config.toml
norm = "rmsnorm"
rope_base = 100000.0
parallel_block = false
init_std_qkv = 0.0149
schedule = "wsd"
decay_fraction = 0.334
decay_shape = "linear"
batch_tokens = 262144
MLP neurons of a small language model. Each row is named by its layer, matrix (gate and up: input weights) and neuron, and shows model dimensions 320-415. Each number is 500 + 50 x the weight over its row's rms, rounded and kept within 0 to 999. Numbers have three digits each. A neuron's up and down rows have the sign that makes its largest values positive.
A block is one neuron, or neurons of one layer that tend to fire together. Before each block is what it responds to, as a language model described it from the Wikipedia text at the highest values.

Sentence-initial subject head. Final token of a noun phrase or name that begins a sentence as its subject, right before the verb, e.g. "The deal", "This dataset", "Elizabeth Warren".
L5.gate877:532497410460469481385528433512504506491507523448459496449527420517484529486469449528493481560480484440423421495470434482534502584455532507425455585493458432576563529465484457497531511539472507523497559474588519579606476618470523537481509532502484503576476500494556564543506569444481520480
L5.up877:507473521405524478424434430441485494433581518473475452453476500494547562449508471464610432485517519492520442469458499500487525594519459490490564511499494404552605468493536436458502386464566479502439588374500497563485591543456567519498535442496424520482487433504516412555485552529494480542

Honours and awards lists. Tokens continuing entries in structured lists and tables, mainly orders, decorations and heraldry, such as Cross of St. Olav, with Collar, Purple Heart, Argent and Gules.
L5.gate187:497357510574519387410528534495486525453539540464483498554523412629493572551550493536488496576485524515404471431610482529400426531514459423524565437589523525470508488499513594494437553480541416481460614558552525513559577473501488456573446426506467525494527521459454510521463537500508573426
L5.up187:501529539658506488472548455425483555478504384536397569508484550470436402554458510589527464475531584502471490455540462456526463516593477473555441582554452484477481476445453395414485569521471529511455419523526467591507599499547542521569600489546484471530540529533472559535554501414545502576

Start of place or club names. Fires on the first piece of a place or club name, or on the word just before one, as in "in D|ublin", "League Two side | Newport County", ", C|aernarfon Town".
L7.gate367:423487445586501523530410477527582418370475512539462452474457574519511449465451532478529492601427557577485497457520600420595451448575534418539447407431513538486539381515453457467425545393561457559586482473469546558462575499519487501521576555523509529469569472504395441457477504540472524434
L7.up367:478524513521485502541468436519439597533539506541437493549536473452470514563466477504453575493482521452543510491468534516428485508461527497491404472562557556496570466547579537555469586508478517544546517445390485496543467494487518528535570427535462516503505543472598458562534465508468472542
L7.gate505:456493403560507595438454428475473447498368554558525490563558537511423471466486471469535454576478521464541587480551559531369523550410544520553509500455503523479510438575514446484453524498475510467568532512536458441459570635429488452544401561497508484434507556544486538446500456496508515563
L7.up505:513487442363477497500481499458546498451544498549574480461423565512491533441542483394448486500466440472534486515466597599465492542581557482563518391474443532488544479513450460490478438435505609538543504440542452507583572597467551459607472458504541545488516508474482462467614498541512535535
L7.gate841:500536524557536537439553437465478543455574483466493496503513514585517521468495576555549479587522475460632512446506632562494494525475509463483437531479413512518543520531535500422486533389517495469470584593446580423492552443490486535517405529477484533475456519394594527434503512440439472511
L7.up841:476488516525469499498508483530498406495483627569504553471467476532505414492471442480457511501513547513475502585450548557447492473550500497523447413455558533480509490486435536444451594452421534509509487437453426575564558485513443520563541528455533513544473517572416510567565507538453449496
L7.gate887:577489477450428551522466551615521496476516536526564626560487534468507450501503542519528487521518508458531462414488487453458546510466445500508469423549498533502518472484428493544399517433553473485534504521523518513484560504538464407501496516452531479606502473603518555418381502524519413442
L7.up887:500454551533534467633527563560481518530540457503487501449427438470499453525496374468531541561414550547500565520527566580361531496499507532523536494532580474488584558407501582520550616416511469478515486542465579526571554500418351565502547640455556495533442527486396486579384489484515426545

Footballer career narration. Tokens that open or carry a career narrative in footballer biographies, such as surname ends before joined, "He was", "career", "before being".
L6.gate162:498555507490501490514512531481602535529476601479515512582541520511521523431488514461528492503490558521478511491379554552569505569479457459477471482572412472475515422520503482583537490466477553506464499519413515569528440522441464537521437497506434442486454451512540554567475442494530414503
L6.up162:499599515474500519554432470546519440552515495479468544515453473529563519469473509455527574537494448472512402544560503649458497518522642475384474429561498523465472526561542502627510534532567506488545574497585519534594398448417492435493537496496462459475540506530433498517467477524495529489
L6.gate871:565488517521480496525480520566496551380491510542458536577530504529569496486546549439464429573541481544441538516486595531517548508482547423537397520520405445487474558505506492401508548476546562436553574497533509575419436455415491443578454591505443544459573491578568570520527503497464458514
L6.up871:467520513455523545552469607458529465558488495482457484559498634462532491559428543484492553567412494404544592409661447454432490549435478456491464395481449488529514476494446425454429602451501559549455506507565578464454581509445519522538511547464439509559515399516618562547486434567468496486
L6.gate1230:585535521503572464461500458552562518523541586451433508536546480578500504449529607521454501485497543535423479548481599492453558490455454469478524456448537561518619480484344516443632517502436465575530509488413461461512534562512445508614520460521514490491543451517548482411549450592530492523
L6.up1230:533520536443416449551471506447507522523449467543497595467468479509560528532423499549498556509646547514509467567430541532556479494487557493468433464481454435511535480356534383460471480445471611479561498523502527474530385464439493451543444516528555442549449521530526583473497387501432533368
L6.gate1450:511514515438545527530459629487590408475509475568493482447430499525572490434535576493559498532479485405523470434460497550494499480445546508552433560510481489465499441588471381511428431481392552464469472440487560497541422536483491518467481467477428474509452443457473582595404518513473497517
L6.up1450:514589548502481491485534544511510553624457442521424521517457596533451502502460508516489579538564552475540482400493566431661560485447586420420568459541445498520492556473543496518604459485554496410499481503503469493486547455448482501515453530573410371505440470554446508444464492424451432436

Sentence-subject endings. Final token of a sentence's subject right before its verb, mostly surname pieces in biographies (Pres-ley, Montc-alm, Mitchell), also was, they, committee.
L7.gate257:521422522550427494559560520608392518580360493525400477485436428572536512403413499486380552556477537480528442528447505508498523490501464512505551592514462459577529493502426481454515576552543553479531437533525453492511516418484471495558463507455430564446388524465463441485502429531558518457
L7.up257:426414582573479452448581551508550438384477466427505567431459461461531585507461456567524487480511516578519479410579524509408518513383508402389509471447449521496514513504608549516379437521474456479519547460486560470497505392451432544504528493595507442586489450522512503495493466548548486507
L7.gate427:475460430489456527478508404602448498471523577515560533462536507452532464570433425376523440509430524428410441452432544465527453577419458526581509520488570377452503406570511536526502558491418516508473545423542417584506556570602639524490513520513509483485487548502559600477554565439424449467
L7.up427:512502437404483534501510380419560482435547524462515477576475433561554552519437547501663519523508531558504435453489510468582498542532476518597432440542507508475486488415473500454411540488431451542475554513547473561504529522502508534571535467442456494562532532494491566515477505574468460501
L7.gate880:459473438492539553445518486451487458450534494469486411497489508502525529475526494477531480461518459424542415459508456509510488626574497457495441444441507478456634407551440450491522484460618570521444556378429493538559510638458579521429437521516426440566450456397617476421506560463538410491
L7.up880:530449449424563449497549497461487524471460441537538512469487503522523476513411583531533522482421384413493547468579574523489553610495441515504454533510533529515611540589463541514516489472550483498464547559490441485508480486498558551501486522541509441520491429498504527491497522454457309464
L7.gate2014:558472454522509521489449483509542440543466588472455542460533485543475551475451540469501384493436432449473433496413467475497461497414506519433466516565558420509557452521510526529448556517479477467392566506559464521548467501508465509461484457518443475570500455417500524458403514541453418559
L7.up2014:508437482487495490496471467403528389595448401472479484480496582477510482499368495503498423432462503440470502538488542450450495523520522580508453599558527483560620587511452475618482484413469553482454520557522448583455467553502579488491493469494517538504486462476465417513397567452558550626

Start of proper names. The first piece of a name at the start of a list item, table cell or colon field, especially South Asian names, such as "- A|shwat", "| U|ttara", "Director: K|en".
L6.gate18:483437509509572412491453508526464521505469513508457527444573433527433515501482530478480544494539460547552489549552564474480405498539532543478494433523433555507583435482510439511533542543535497438445507541581550502478510458492542541485467511452504478522538547448568518513422480616509478494
L6.up18:534507558458473514533442518494501438530584469532396505470527479533589524512551470522391506497531511493506546456478512534513461473458494537467466494503433542511543475421494449500455554516472510447489491526554547432547379552510475500506547494480449443513532538557513425465468486484411495438
L6.gate705:580498524528458526522356544509502590520465558525474519480577492566419518428472493438505562381465561523447476429537413493519528471464387537493452500410560574470541498568478539425451488467537512483474527575547584513433492515519536428517555463555528503532595431472530567536523462460528467511
L6.up705:596385469548407537478449488527643421609485463440437483435510535574506465513591489581511537462558533498465443427566495475534570529441488575556554524534456499437570399560549571410539395512555462532482532473480494616581483488547538469470515458539580468454530525501500560511597519470542546485
L6.gate885:494507559502478486495483461545411522468518572441523486494486539527510489490449452430501516463519532508549425586515474534425494494431491504472571446439510507562483434497529560451465621526548460469473527500484544499484505512433442485418439532492489447451555550556460543403506447546491553550
L6.up885:470548438386442477480464520428554644506479479508454573506521479490494564560517546437564550541495497441420543557472500513433414574476474592519474541524479512429425466546463540495448474407461556466460546514464523603523481547467538526593573414586504482551507390478445448595484571468542563563
L6.gate1684:443440586475463439474480473586493438481513503456553596615536472596543371539540470436517563494443501491598549471499484488504554523426441521526431489510497398484562505415500481486471515439561489410509502495490524537522513504432450386555461587563574592566495609503484426462480448484506453545
L6.up1684:376487480557526494516520408494455534451481454468456540486519508515519529508502505471571528507577535496518650529628457413533324510486488448551466509522438499514522465418495579506519543533510496497446506503539528408525512450537596506388432485579541434428541509558579533485595489578530467477

Honours and award citations. Tokens in award, honour and heraldry text, like list items of orders, "for his" after a medal, Purple Heart, "on a" chevron.
L6.gate571:523496446545523469422552469536435528494458508476440599519574533566443482510527460474493504557534607536541464597501488439518429495499565543514494386453485493478514574500501507445411480513454588474548497533524534537456565565467435571582528434443434393446553608443352509544529542591489509444
L6.up571:497422462504505520506598504570468499396600451480479531445582566522523571498541418539546540527448483404546433488470459455438499469470527427577528407529485504519557516479524475447491600485405463503460471404556498496575587518436607489459561478468541466522566466524475523401523467430406461522
L6.gate1276:494513443464491455523528510495452408467488497525417478500527534603523594598507424535488541513470539491517484489528470480511503531485398495568536411462497524429453523469545580431467472563558519367493561507521513514540525480461513419575476522507425458454432525517466436492530465519468504544
L6.up1276:548434465578571531474502529543480537539541424457457494514473464469483447473594442485485387465523468380550487541537459517529458507481502518508413488476479497531521504504436576531421588513369567513489491500427538651511531551441513595557520473485498450516470489546348466575495512475452497390
L6.gate1690:494467367529501459429434468473479519471470550458460461447494464560462546518486439467503433541533491402429545464516467502471467495632448552543485537410410514437563502509453464540478496549575455526518551481503491487515517642498543511456561489476459508453510550486411470520483572526541474593
L6.up1690:475485499573456460442480513538373484464450465592536497496506522468386578557542468462514429525515521464528517535591585464533459566428571525549463450574511518487442410493372457503468649469525494476372470433540569435570452410496505480577457555524448548459557433537478426477526543555466575558
L6.gate1726:505475423514495444460512460567488476486507493466482444483525563571534599515552400416474482421444412547423540479531427483450428587541402588514539372526475452484498463458472477470496529550514450472510545442495512453463629641544409508480504472482545417490503475456537466402536555603483576536
L6.up1726:540580382532468512478523484547476513469537539476418531491467538560488550454479394552527443472586520440483506473546557536420517494546562492440501510548359507449496477647525462553544487418521464492465494524559513569435457566464608487575566454482454483489455524596415582538538523500550503513

Before a club or team name. Tokens just before or starting a sports club or organization name, such as at, signed for, win over, or a name's first letter in fixture tables.
L5.gate1830:565440552480574412503544464459497536541436516470484546426539479500520549471504568466477506542498495434552525456382555490495520591412542544542465518562437514494434470580541473478490464554557471484436513526575509469449566469515521586518489493546605520515560464575473463469507538501496479518
L5.up1830:518526514545495487577496483553456537512534487487495532541479493510533528451515433436517429486463433618489508481618423519486501452543574476490561474484481444522489475444628461565465524470612524534507419522459483541497435521528475507554596495477450542549444510519507475411532491489424457431

Place-name completion tokens. Final word pieces or whole tokens that complete city, town and other place names, as in Miami, Kochi, Tenleytown, Trompsburg, San Francisco, and occasionally personal surnames.
L6.gate319:493543437523517468476509469474469476528455451537575520532473462459448473404497470418507506524456471527456475367549520521492532505439500517513425443439402557563502541530473594605383562536479555538448460510491549451499513478466545480443500428467489510549523509512573511545434545398439540484
L6.up319:496503456531508486560493483540531405521529426442546531462579493525524542448536470489517476329468458508511581561465391495534640513446459421574470519465535446541490497468568579462577522463461479454507446560530549502478523526498633503471464481480473505537525528468492591454524420536494492485
L6.gate965:538489577418542552577450480548417518480540435433471519504499424467591460452545501433487382451504486501529528398475480532446488554473426475470537400560505480471670489504431504486558505499477528428477530474492540543500500493544540507505456530575500523497556521485484484546502424522468434434
L6.up965:546494468409508405542498624475476518484453471480488510532455579503600450461502492537540480495524551530449461502506490567570556490493503471471537524507565580454566513479489481579537516474540446598504551552544503525501497488336449466377553615406529532459514523441525457473588508519538477491
L6.gate1520:516480457474512484491429617517438487480497458472473482470473484469575506521514438378539551517406497544438569501454484527541463482470560464505541454517478500489627492465524509435483544552505440501448596542603456468480601458409503409537465503367410551468454554448541418571585541433490446497
L6.up1520:539529497491437519472464525488500496453489379590505479455505526530518545487523461369445607578455421518480583483566533508510477537453515422500526553591481532508480578414459583501434523477436526469486557444541590453518547462468517459496525481494453479497466560504498444506566466542571641511
L6.gate1673:501458489488516508449497471536480538490615604484502515470513512494533474450537647512495505519540589477475480513521438551474460544412411489477410516421442427550458554497610526564515442564535451525453514540530515527416548422557517491562486505527420549484530531534531453567511408535504498484
L6.up1673:472538421549537460473581412461551568437406477497445537517540475478371592411516481540545587490474552504452545386525549495373489449536528581520533558447511493527493439496532458498493484526515467571504561461504536489452502526530615545539465508429410522490441509542544494531530466520386388524

Word-initial letter R. Capital R split off as the first piece of a name or title after "and", "of", "|", "-" or ":", as in Ray, Rio, Razia; weaker on S and on score or date digits.
L5.gate1631:490592624500514482585464560536546499432506490429465579564483455560534549449398440484465608547534454535520543514495569495451403487440581576527437557423541502515488534455469403547442511507528537482510472509430459508546528558575478517447510473540404502484495551533429509495480516626556393472
L5.up1631:540501565513515458524536461531425548602564489527454563549512592531442517450430546498483527493423518534470526571550466529598424506515519508562470533600465452588435525472555439494488446499498548343553477541468472577519386474549574491512501489497478463408456397511403583446465427572461434464

Capital R name starts. An initial capital R (sometimes S or U) beginning a proper name, often after a list dash, pipe or "in", as in Ranji, Randeep, Rampur.
L7.gate298:536505540482465489468505561563542496465480440536476514532510500477487522407542515535489535579554430535560566488511484486516557540537517456543431539488419418516473441499492449588452592508432551571482400583548524529593367484410550461518583487537523520499459506452530589413533418547521506486
L7.up298:479414537491480484338486574530484450477517428473413550431440490584527479554513460504589455433473460518544501493508486589456538548495535496562381500505506485492471510552486486484459547577466519427517418459412544480479520549440481527424512464523467542578579497505527465469435452482445454492
L7.gate1595:495477552478445555496464616457491470591495453464499536459560537521559513547546538437538512534565534597594531459503610449471571493451481487543447425468555512551527432545509570605452620503555463509566615493452496465583438515544541550590514468517522469535543523517536455564532561502553523476
L7.up1595:523384560490507527550472541512478479591431469555542606448543569479488480519576534537520475530550443532463587579515516432451422476598453524487473499444399452472499440487606366507389524527457459428527462562510509546488469487473499443593449512486539547461428528493494518548545414509499476545
L7.gate1827:489462567475450396575571611484533495523418464463446489390472479499472404455471555464504463493491576481438471485481450524564432554526565599464499457513489431550535531599562496491483518590439453436451514578509506577490536530431513458489455598514522585492464393552542505440530491536526393351
L7.up1827:553590481494486569518428560498506485445522483360465509463496534594552429515490561462548543383572565518497470524565487513565405518582442543509474515467492576566438476500495556452483464531497546514555476428496541503494530480519460441533428574475474530505567539487531467473481429567553428430
L7.gate2007:563459533475479502476506495527443537461500518521533566503513606441471422572446463491591418519435508541385463488513483575463409523520558495484522454427431390534495496434477439469513438567550505520494486489414533410517409561494439444552521487462505537500436450532423527454529476489540383546
L7.up2007:481462446547544443534454503523399486447537553449518496504542480536509442532496478559437536507423601537447547525490492438445543526538414567486521485543460508520536527498407497431345437507439466536538573501372540590531584523500477511502491556531524527544434542486498518502473539476629453516

Music terms and table fields. Instrument, genre and release words in music credits and lists (guitar, rhythm box, single, track, rock), plus parentheses and separators inside statistics tables.
L5.gate147:484435559468400553582548524501520427569567487512507520440489495444537467550570607482502480490466541506486423424483509541564415511566506473468506508517509479501440475487510572568493534546443426512431486525404521545499493467493525342465426604573481439463450483429540570453556535572528469503
L5.up147:559522399521447489522529460506506441638492437569453422460487549525409552489556602505475388474552576493538533470451479528535456535478485562427572603542547528551470424453650442546484498554465554453451460445426593613527539441557468449512495536546519418425504512470506500503518554502516460438

List-field separators. Delimiters such as dashes, pipes, commas and parentheses closing a name or entry in credits lists, personnel sections and tables, e.g. "Gordon Dennis –", "Mashburn |"; sometimes scattered prose words.
L7.gate193:364410550510502518499573576495507559444443482457485539426517485472430389417509460487392496547444487515490474467516478403519495527442480516479510514546485556507484490478461507461512456488572494426332508527503549451543493506512414459523456564534416549550464460468569445467456424433496542446
L7.up193:489430545493476436470526466491524461493395480518497436510590549510448526419491472364513479634452582486428562465428504543453426471526550494475476474566578486491556408492395470413472513497475453521414468512521552372444485551475405480465442460507515551521452400542540467518523467506551507461
L7.gate329:545459471451393498596455480502524448519402500526488512524460522521445481475507590428418471491494453518460539439492434477426514536475522546507516569509536521538541483487531456495527492528535489569455629671507573454521489590518471404452463576453519491455504465453462557481531550521571545590
L7.up329:507421422465539490495507488498494554506462545426491521426540554551478635612568513544432533529493518524426567438453519564442472502413557438470505387511558491535425507489560492491489481460544482532434456536468507569508439475427584482521451514478552504536515475520532566490515513548572419528
L7.gate345:533523551419521540520528510517470435386447490534450470479540618516616459500546445424506511559574420431561456457462479527510437555572501500468536438429430531455526485532518432472539569581507495449507520405467562575471561440466464442547519427528576508419535496454475550426467504417528462526
L7.up345:468521506448544549510539485485557439537450585572530402483510594506508585414520554457417546524493498514480550498506515440430536523498507537396525509437406467514406508493598461495553465514487503466514557564437521548449503530491574390447530520477544602513525480481512516526473398620544438511
L7.gate681:438498608485491454563536484530537424464542452437522437509467493495506475434553459636508543524535518415539492490440412481548578484509485501502526448481598473517544474551471458495558517436525542560562554474521526470507510420480514500477460595464588504488439512478506565462380524510433517517
L7.up681:549504581527451476542531428573507432594499505485515529471464506430527419594588530489573524527488541504425426416511447487543517525434609526507484458570455463542514414426454577485475510540505571514485417456508588496495562466506542489511473588548515467491500451472493484549443542573469481413

Repeated proper-name endings. Final word piece or word of a multi-token proper name already mentioned earlier in the text, e.g. Ten-ley, Quenem-o, West View.
L5.gate215:512518474513523596417487460475459490495443396579467522457567505507523563503451471432491442573565466500540489499466498433402505483442579548504426431427426571532525414525462449457492432560582488434484553439614515537549449429472522475535466447507463457503491544474539512542442567615596496539
L5.up215:513558417530475528475459552475444491470473428507604522480420536378441490592498420456515492445422483541488501473516450593485418468503536521488591500468470408525445388450442541554455503449457497499466564399520541425506511546477484535504406524480553536470398616593473421476435448496506426516

Subject-ending tokens before verbs. Final token of a subject name or noun phrase just before its verb, often reviewers or characters, e.g. IndieWire, Rosie, Crawl.
L6.gate494:397457401545594554519539433490439469410554498561546575501553540515555515559491470491527527554526471442557495428530496475437540518406525471410480557468475456479516472525454548564463507482455467452505561422549468546528497496422505532496486490470479549461454447578452509575476425472428490543
L6.up494:607476501556489512449513490551496500474523473490472608471479525499500577501502547460456536575435491524456463455571565587466533495506501524707527617509530466468541590519599420564486517488488470458539522494495505528531490567453510575479482517538550532544438522522484622506570456530494627554
L6.gate770:431514517426486518546577513513520450549618596543566528498506582476545498618496512370468511575527580493567434599473467502541450493546469489489482555465381533509546473475550447541465461514499528573468559397561495567500530465457578549606402586556474415508557527529508485540501489569517430547
L6.up770:493469477568413506501529487491458385530436528485480545493545512575460509441409442476513471472562499475439493470480468514428497488463529520364534498503482471486481397480544557601577525592487555504571601457433485526459556489418409469515485486496516513479547520470502433589452507570460555521
L6.gate1041:501449448468447472530577507436537506428569503495556479481481473563545564539502483522580422493506547468478417500470516549510490581507471618499453490466517621411471463468529565463434534547482508515498555470598522609535433537407489457450552472435506539510408553562550468496513571508488474539
L6.up1041:545450470450511560557502477500470459497540551490474521517562495546567433545376494520556562491427572514523470477532499599447504541501452513497505583491499522452532484570500464512473505546519480532518633508523553503457512446572520462574382486499491507437552500579511520487537523504443498591
L6.gate1285:450509488605492439466538535509568555548409512584502588476488533611515470484466397629468533492447545560582414383499512499560512555454517509423481444381529523541526588487514461458481543492475484489521500452547496535530520444450509534505476518451532606522489456508471491462467600544458475430
L6.up1285:475510403521494485587465441531508511600481453483572509476515500517520504531408444590489509446432511498531511464588491537569415542556561516542402472491538415576603525550576504498448450619512494395469580403591495538487544548499406470538502464459506544497537453578485576437501540457398460502

Rare-name word fragments. Early word pieces inside unusual foreign or proper names (Em in Embraer, Im in Imolese, S in Sebastián), plus heraldic/order terms and heading or score marks.
L7.gate280:489492434548559445462564438488456524502451476496502495457482480540422532585510513562545607591529467421491499448480497479529449589485569487575471450459505574511557534467498500425523552498541544533519497437503548546506553505423496483517544561576558445458545426398395480458603490527479445475
L7.up280:504479475535424454496469512525533484522529439536522403473518506484575513497451486487566417525577639419507490508474478483435436541548645589451520541510626593522567384536510567454477506506510552524467551492611543439556539457468524396484558493547481505494483442548525450539520498470469484595
L7.gate796:545413428577509522349446490461473467501442495558442481390455558548484460462454403524451521570522462496460567513476453512489502452493538507595487622501553521546518497515500417429580481488536431563533565359564576547414540555553452471451499501570514442521475522609516599458505607438506530568
L7.up796:478537446466459473495464607580400522531578490539544541556442503513490575566454446504452473535509552556500558553438522499492498517550415498469546507423510469475524470462456540534574512508494536504510480507459508516556515471491538466536487499510607472544495459550512492472441571531439510516
L7.gate1415:448508507516467541464519472504416482462435574456435493624470513467418473491473518660524443520566377563419428489446498606405545484455536471490546497477488389484529481566621431420520578518520454556490534452567513507545471432447505537606504526528555523583515470426424459549501509505547431465
L7.up1415:495428439514558524495641526567427569515551553338469469542576538546589594474465521461532607571549435534443687516609508524480418457443492556555539468453480542577499586502477490421501554477512580528559479419538385535586490482533488441400463454413422573474471481449549519456586502524533574519
L7.gate1602:453471499566470405496590466601478568518476499497536545491545509503482537414545513520497479521509583565494443500496560469532453561448490491483489480541503590475583447511466484477484495459529523541465497388490574495458464544514516505446442542512520489504486428504511483536544540484549500537
L7.up1602:471608450542468551441471514499477568517442498469497422452470490549585441571551469426610370564435396526510443502480620515464535470465546439495527483521498533494409583500505469511459540544496489503557537493452532508492538530413486484463522482567592511562534568559522575549574591446501506491

Personnel credit separators. Punctuation and connectors in musician/personnel credit lists (commas, dashes, "and" between instruments or roles, e.g. "sitar (6)," "bass, drums," "– engineer"), plus weaker "as a" before job titles.
L6.gate225:401364563511459451459497512517565585506497536487465592511462541516439568548575517517502546500499495509492461467513397466575539539569493558519488532540461471491588552563552409575534542557475471515422496679435529456521466517506550464565448453474584545455468572511478471496407460585575540474
L6.up225:455469527436387518454599461511506468472423561523455420474515524586478571487480592575447497488541467421360461477510550513480478512497544479552441426488455552505390509522484482475489471551604459484546614446507556414478506534474602535551443466535527460470491588485529510410586432506588581492
L6.gate752:429594484485441534506524495519473469555637493553492545441500536543486490457607478402427596509500531542489554568410552415606534504497583530517477511490425430576457535543526573497482405500541506510454458538575405496485517473499467415529433561500440495526500506472463495486522540538562468521
L6.up752:421419356542473536423600472462447486399549415475545440477546452490426484482617537427522559521555604475350564429473568461447363534426510520476468509469490485556557362511506413419515498494546412551496508398527484485442450497539529464514539517563504442466469568498483547492503431583495502602
L6.gate1059:503519446462392509595526498530506523461500458462521474405456579438445529553503545493502534542514468423417466539461476386572445528440583503438526423511429563555527541494594514530531533483445497493392460556541445559462515501526580480491484570599574500421428402506413506506416439577493515454
L6.up1059:456570495578505485475539496563446560587449574560510475432508492548404570520458524502542469517353426544518519440507555525630536434435480393447505595546581551482496559506552490477494498481526482450451573554471577524478498425479564452456534542536505426523547567523389541551479511507537459516
L6.gate1374:523480579520388627484567542417495516386497520453442501459522437457578438419421561508493442594517557529483456495456460435536465460485460466427567502528516570504521456552507571442529480439520500441454549442486489521475522519501599441479384523608492424515502548460528495456474510455556464519
L6.up1374:419476437440470516459601525509477479406484442448486510436550452512519470517652568468469504470587513444476517568378494386534487551523546531537503481479461440503552472540514480470512514506568515497508466463560507455537541439502487455521431453419529519483466467481532547579563440468485517498